Weights of a small transformer language model.
Size: vocabulary 16384, 29.4M parameters.
Architecture: rotary positions, no biases in attention or MLP, normalized queries and keys.
Training: 324M tokens, 4938 steps.
MLP neurons of a small language model. Each row is named by its layer, matrix (up: input weights; down: output weights) and neuron, and shows model dimensions 176-431. Each number is 500 + 25 x the weight over its row's rms, rounded and kept within 0 to 999. Numbers have three digits each.
After each neuron's rows, "fires before" lists the tokens most often just after its 100 highest values on Wikipedia text that the model never trained on.

L2.up1947:533513518526501517498515500494498515466514447520503505494548522536539504445504499507498548507522499504495453492506542488517533520482511456522519524516458464500479499500493466513545548475518549499468504486461504524567497546463522525435517494484525507508500513508549502515460528538533499499543540471506522533513508483468494517540524491532497502504485488479509533555535480461507515503515493522432506462483517492502520485486494444507498537518504501518481495487462494453486481491523522512509530530487504473465578516486479500455481488496498515500499465475466533565509481523518469496479487468491526489496492504526483435471502523487518533478485458490525491504509478510499530479552485504541465488539471523542465502441463500499507531545520466523440488475485472528470486498474497
L2.down1947:464495532489514471529533477498495518511530466485487537487451506477493466519522464530527480540561504515496512494491502499480496517519499489486471532485502488504522513501435495505518541567494496497500537536512487461486476487478486537501430509475529523518462482462462462507490500513487452532504505463507488500490526522525493487479497522501501464504468502513510487448457528510528508511466475511493513484498478488550480495498510505492498498517471545507548536508558494531531490487478478504451501476540503510487466471533544502538515498512510513501493491483484506485498513489512495498509533503503466532525514493491490542499519496518450476485479517485506510512492497529474495471526496498498504489477505491502511490469536488496462459534499477490496531492531516462511526480534518
fires before: "\n", " the"

L2.up1091:528564511529463473508555486463470481521527449517485501491521520481542461504498525461528511537521520499555490506509522523499516487530506442525488482488520482526455525497507496509520541500535509512516526535513491501509521530463548553510476519486516514494518463488525490461523554517494488515463484477516487520514484506479477493504480504495506479502501477480492501490532493515525476511450515488460476474468520502511482484490528468527494496544490477500477523503476472536511495536527525507479532519514503495518504511542440544557475486506506510515479514483431523530490477516464516534484468526499546469513495452560490468486503500490529484481505463497529517483468523469520514475500507535511498449500532501493447515481494493528527532539500452503486534493548479479475492501530510
L2.down1091:528503439486520541483505507518521470498522466511498469483485502457534486500513466502477482564521481501536492500550495482464525512498473484504526502486498497536472473486502489504524558477452498535480511523495524498527487534530520480494498489514510460478485530456543467484489521510479484476459530515519473503536483493485499445512551518563484495497509498493512476482497508481529481504456510518453540510507515471474506529504506510494502476516492520531512497490512426493504473497494531509494470524490465517518482531474460519514528517475523514506531495455455495494487508479454445460491504530499507519512541480494518511520508459502497515506487512519504466489494459531547521466506492523504532503490558502493451503477533497476487485515530533517496518497528487456490487459462516
fires before: "\n"

L2.up661:479457481470548511467502528518499517508516479548536495511456549492482485519527476528497505496465548484539504533518507474484502551488534523487485508543543540480518451510548493504510504456470473461529510464442511477491477524476517501488488475484512486450515490509473501513501474493528524528525528488442498509493523504495491512507519516515516530471522441508559508488532516491515525476443496501476503507515509487553482500505520515501454497524516471489503528441494472572523497555485511525494489511479504510513499543541448494495492470464488490488479503491492512515476517523518511451515513498481509479471496501492498511568515485493492484478551502475479486480533456522531484528493505451495515483481483467518473515461504509504479489485506540511511485433446518493512528529539517
L2.down661:491481533519498515475525474489503497552518511515513473455508475520520515481440527493511498507483511511462544478502468518489543505505481495517500518489508499520545487483496483495465509505516522502499492500531495525503516482549482519542533528540503579526509519538526530503488529492520505528498516540545502500490455455477549493499489484457458537480482515566463516508472483523489512497510483516545499513501490535507522495510496497509503499489439513466502509538473508467495533493496487528526514477473512492549505478496548503479462537487499511480538482496518509516458474511531458557480503490456508533490515499490508457481501525494537443488497504516504519521491492529490482514483481478506525529530473508560497500519513509499530501498510568517533484523502476509506524511517493
fires before: "\n", "-"

L2.up1363:514522503500485478517475466549497475478479454484546473529541510475533518505466517524503516495560498519507518509506472473539519519500491475516492502520478507503496453461486479488508548484527509463512503472504485494519502489484559526527519490540478540499429492529490519478485484500523488490523475522495525536461496485481498500529536500516481570476537477527503501488486486525503505492443491520555511511522507490498513516506514518468512478527522484470518526527476441487491498538530526474496504507469545521513512475502487486480502498514528458486515522483494561446487515484540497471512525510476484494504486523513511506493545548484487522489541494441512468501533516499510460527528541461545491497511540492486537534455493500466554519488500515485512485496492518500497515478511531
L2.down1363:498482519518482462491478531438476481487534538539453489453532509525517492511499501484522440507448494489492474481510505453501465492528461499494490518526504531489533512520464496492466506514522527481513517485548482458483492500519456439504477503484556543485493523487451509526445535534487511494489494465530549482494453503498511477513503482505493492475492536484479542513483525491514484448537521510491493529514508543504494484484511480526463520508502518515491472470483510474507501481505556523479476519544477485510540474507480512539472496529473514507494456469549462507462510524519491504507463554477526514474490508489498462518475533465528470514491536502503462505471492506473497509456500522490466489497520466526491526498514508520520500527507508516523497552516472521464514483470446
fires before: "\n", "|", "-", "|---|---|---|---|---|---|", "|---|---|"

L2.up239:472507513510530456552539500468479511519514473500478501514494484526513473500496499488496504501496473531486513527498506483507517491489514452477477524519510477496508475537477489533474513476535489499516512487534472500499494449487484498481502508500498496449523466485512512481508504488541473529522524521528536514493518500473501525490508504524504540505493471475454537460497524496492500489447524534515517526470498508479585475500476501486511506565450480534510493518492509446506540517493537501539524515531540467511492517491422520542522492523532504541479516507462500499502518525511503449450495541489500493482494494505449486466514499532528480474540507527521522484522489475539485479490510523504522415505538499481496520490489494429484528467483508528478441526497512526433478550513518
L2.down239:464460448513546520466498487502565501477501490505505484510483481490538505494553497523516514496496539460574512487513496513488464513476484479501512496513486499499503439494514501476509516509528495518509519488460545507491537473501458508521482529497534512501473497483488495471480528544465513522482491538478483542532505457473501501483534522546458482470449530515548536499497513445498499470503485465510497479542515489474524529499490486497474486505519507552514446498493489532505493505517535499498483531470453519448473508494482467515505440518501487502541516470508510494504505513505489483531519472485512543512526497534503496505529510476474524487480497499509471465492449502501490462505491545506507511489500549552513492486511487511530478513492502505481529468523493499510502492523510
fires before: "\n"

L2.up522:488503535519464493496496492494504450522502497547483499468492504493505454493493495425554537519491502496511458520503504521478516473569495484518482497503494521512468495473474494503485524495497519564473488507528489497531490532471565527490445483500509527478489489482528445505521522538526485532526532466524535493523500502509507500484530516517485507511496468481486495528494502500512472539482501500505487526511474494508488500493470506539532497538504490528455486481500503527472492520471520478466515534515549450500505506480469537522500455506500528525471478500447503501499479490505482513481480488477516481494521497527454488526498471516534510519502495492523524486478484523550494485481527543511487459515506495490469542472533480504490544520488529538483503528503480470432487469525472
L2.down522:517519510514472493471503502475511483489501499513482512518495507515506470499504491455512520534509495500488442509518506506487518498538496486521514526486507511515458478486465492509508535482523542486487501504539497512531468520484532516477454491499515502448513477471526456492498521529504495517495490477508516524531472489505496483484518508498497496517488453487472504497517516487509509490495483488509489528500467510518495499466505497522491527551498550523480511477507494529498506530495533492476510519512540477517489473469467517519482479515483543473510506461462504519495467491494476498497490501488508438511531478545488490500505473519521505523495513516535500486498471526533509459487505496483483498533510493457475532467503492498506516505514517501479509510502484487496492480497498
fires before: "\n"

L2.up96:483489520519499452516544538466509497513530493503492467463515505496506491477488523472525535441489480562473479469545503507522494499511513501515467521506458522537521507480494485463541525486476516503501500490495486473490528504493478529501480484530490483479538471501538464480542512471516485491559523516489492497457476440525484465528484490512491520496484472534509493535532510511543482494493528504477515499524499501522548464494505474515506502483489494518479532484519545458472506510486550509484507534501492499532463489498437522521486506522507535547492481500460474541502524474523502510503480546541493483522462488527535459483503494513508468517517534520506534467464457537522500507505506497534508452523486482544501489474521521505481558518507470531515465538513481456483504528551506
L2.down96:503463471460504496463466488552491485486450483535503525516514535480509508507522494533489513533506513502540475507527499511480491489485454493491483552474502513501493479513544510519479509537524482500521504497492490497471481519470473458477491496495476486491482455498448515539452479512508503519500478516510456537531534528482488469501478511515466480500513482467518509479472530484484476469503512518469506516479458474452488539482496493473522472503509479521477513478532535537500482492509500505528521501498479510460489492520535506468531459508487486505516498517534524511526495560472502501478500536524486523497519490485486495495488494492459477500473491499480462556510484465457526515522509522478508509471511551450522511493534486482476494483471533477513527492514562489515536468449528
fires before: "\n", "|"

L2.up2026:467500483471497531490508506476503490491488476496497530485483485528504515516485463483471541473472515499474511451498484473446516458482526496522469524524544534472504502513522495542469468495468488411507534530487533521476525476510505469529518510551453512493475451459462484508500516483531487486541505504464516496514503519497512456541543504494521509481526496504545527500497499484483470486478501530510550531498479562539521454503525444487455543517499453503524491499523498497515464514491512522496534504483485564478524507485487465512531517466457490504483541487508511505511503519459510510524482466504522470462520500538479549534505528509494502520514491466480492471511474532525506457536480518528513543478489502474489511514494482532496487512527525486470496483469527500498516506535481
L2.down2026:529503510505520531493529520492499509537458490489509493482487488515487529502471527502482538515517507488512557496505480443544452500486492537480546488517483499486487479527479506499493512501471475506513467468516498515528503478536492535528490480473495530492500502511466495505504487492500533543486500468502501505512465508519471518509513520472543516486496512537467513495492492485512510495580514498514462464483504487462502510477507504476527506504470541504504485531525486508504505511485485513475496522579487460504518530492541512507512528517523489491541517490523478509480483501534454489476510501512480532490460471520502488453506494513486481499489510528530476459491487517484498538517505417461531486465539497522525480506460477530485510505500521498535505548491467565492510480494542
fires before: "\n", "-"

L2.up1929:492426463511504455525502528496512449506520487495526493532512494500474491462502504465510512509560519496421482523508516520507474476495478488482541483498482526490499499511514496504480581460508532476518505520510468521512510517471538528532501510526512473500502500518477490491496503497483475487502463474505517480523511481508490520515540508472510481503531495493500521517557504486536493521497502475452509505512521527489508519536507532537479501539532464529490505480509497535523517504530503457510501499504476450525489491477480492454532514512573478474520512507530543505528474513464466496479479512489522496513487496509524452518507507508507503460498472459520478486525515492549503499522517476512491505536539504533421505460489515517561553470500480466478481489493515560504490493466518
L2.down1929:528493519480531510464494505436474544513514501521450484513517542461498452479566506462512525469513478514512539484564469505487482496520512558465481476482496536476503530484501515507489505545532456488489506480492477472502484486479492490542575500516498530505476555508499552464475527517530520487502504495496539547511497508492497514512485500515487533477486476508492531536518533502487532504465540528515483510450505526515486484445490527514528531506462501508517472461444482432507538507481481505495504504468490490508522500485496497521487489563500524502506512506508540548515537482496506490516475491468482471424484465472502538529516487493475484487502486500516506471510436527483505506523488489497488500496487477498472520511528510462465499529520468477493487508481520479514492472505501
fires before: "\n"

L2.up285:513504521465478489503522506520506477504524516556476482464478498516510486505512501470486493535483485502489469493507503519532495532551481510514490540482514519490494518440496504515493533463543515535481512492483485514495469505448520519520504515493501488491535513483504488501537525542528492489510543493468527509451517504484527513485509479516528483530573456506469505494525510499528476557451494504508529526507506511511506493480494486487515509562520502537443509486501487512497513479477518514500520500539539504551525493492481511512496492501510531503477484527459480500523479480484441515481484549465526427545510482545521515526524490575510465489511500494551506489483486528545487469528494519512520483516522502499485517510514468476501550522484479517471481491503514505439519497498487
L2.down285:507499497512529507507496503501525476510497441491499500498509500493547510488530519496486504517520495529497490510525476523498541504513503518509505524476495464511494468518493515509495478495531497529471518549494502493544521498475525511479506496485491496460464515486486499449443477530497516513499484544504493508549479538488499515525512538499489490476492487488487507515531524502496505494473471505487492503484504510519517489483496500519515516561519528491491482505528496515486505533505532523519499545457490543502506466480506462525510475484515499495477488492508493507488483489503547486491494493495467462511525472461520502507515479510460485508519498496506494496514493490496522457509479469526486504541522517476468517432498505500487564499516557511485527469525487498508459434526551
fires before: "\n", "|"

L2.up1985:475481514495480488503501493493516477512506505542481515461486505493464485488498482436545555493485522461496474528512487519477509497556493486494493477501482531473476486499457505474466526476481516565511480487558500479544480540490536511503470501509522510482485486490547476516528493527519488537538564461527542486515520485479511499491546529498489521528484462487476505503497478494497474536490488508521482514496488495521485504501482487544504503525507519500441475490503512533491494518480539480488503530526547450502498495518465542514507448511487532491501479492461491502483482532501479517483480479494508471493514485519461504538499484509557510528480488499527523476494490523530466497486519531509508467502499514476480551470526484522517528503481516537474515538505480464452480498497440
L2.down1985:500517523502478494477521509472500493488509503504488512515478479544492480494503502454510526544510492498489429521507525505504516485546518496516490512505511530492449506488432488549478537482518535494493475489540490487526463530481532499474430465510527519438541475511531441496494505530515507503534506478489536499499504493505511474495516516490500485509505463490494501499507474500504501510491487466521492532503463552506492497460504482524504516523488521494479478476525502535496509499488482496481540505543547452533487474452452517493480448509481541467502501466465517502512476472494471502468471515477491439515543490552494476494518484528525499515510488484519490486498503531516512457459515487480494479536500492445487548484522491501504511516494526517473527516481445489505516504505476
fires before: "\n", "|", "-"

L2.up1882:491494502575486440528491472524458508530502466551529495452533542514482490433490521475527516503427505467508446514509476554491473489494461481510482532499505514542488482518476462488509499490519494523521540505494522504514497495451526546540460472510533507481516468512504487485482462465528511521475515455519477504477480478484514497491525467505515533546542489531518514493513518485475509558506474495495523488533501480544503510509465436471483506515498499500484511530527490511435476499484534485517520540499440499459467503507505524537499455451523505501487495520476514518500490521486486511503493482508507489504556479531522456517522486487490505473459494490481514513513459520479455516478449513490459493496462493530506523512509498466496533531517536504506522530563465529503486491511541
L2.down1882:476519505514497537476482527492499446489510432510537498519459454521508484545518519485484510511491502501500462482546453537449526530492492454531539473483523508480538511506522499516518573518538506493486471503479513512467494471523471490438494459486494475508483505491478538500546494567476471468479521556512499465512499489532499523525474508525492515517483502489514489515499482507439509477502505491500541527543527497505530486471483493464528471499454540521489563519485506461507504547481535532508505470495480483533511462464485515502541525519491482530506511499483504503496528503466505498522493528477556513515538492484507484545505485489550474511449469470478517554496506504509529520482545534495502475485532525472487521510532517539532482489513488484477508506489525514501488499499475
fires before: "\n"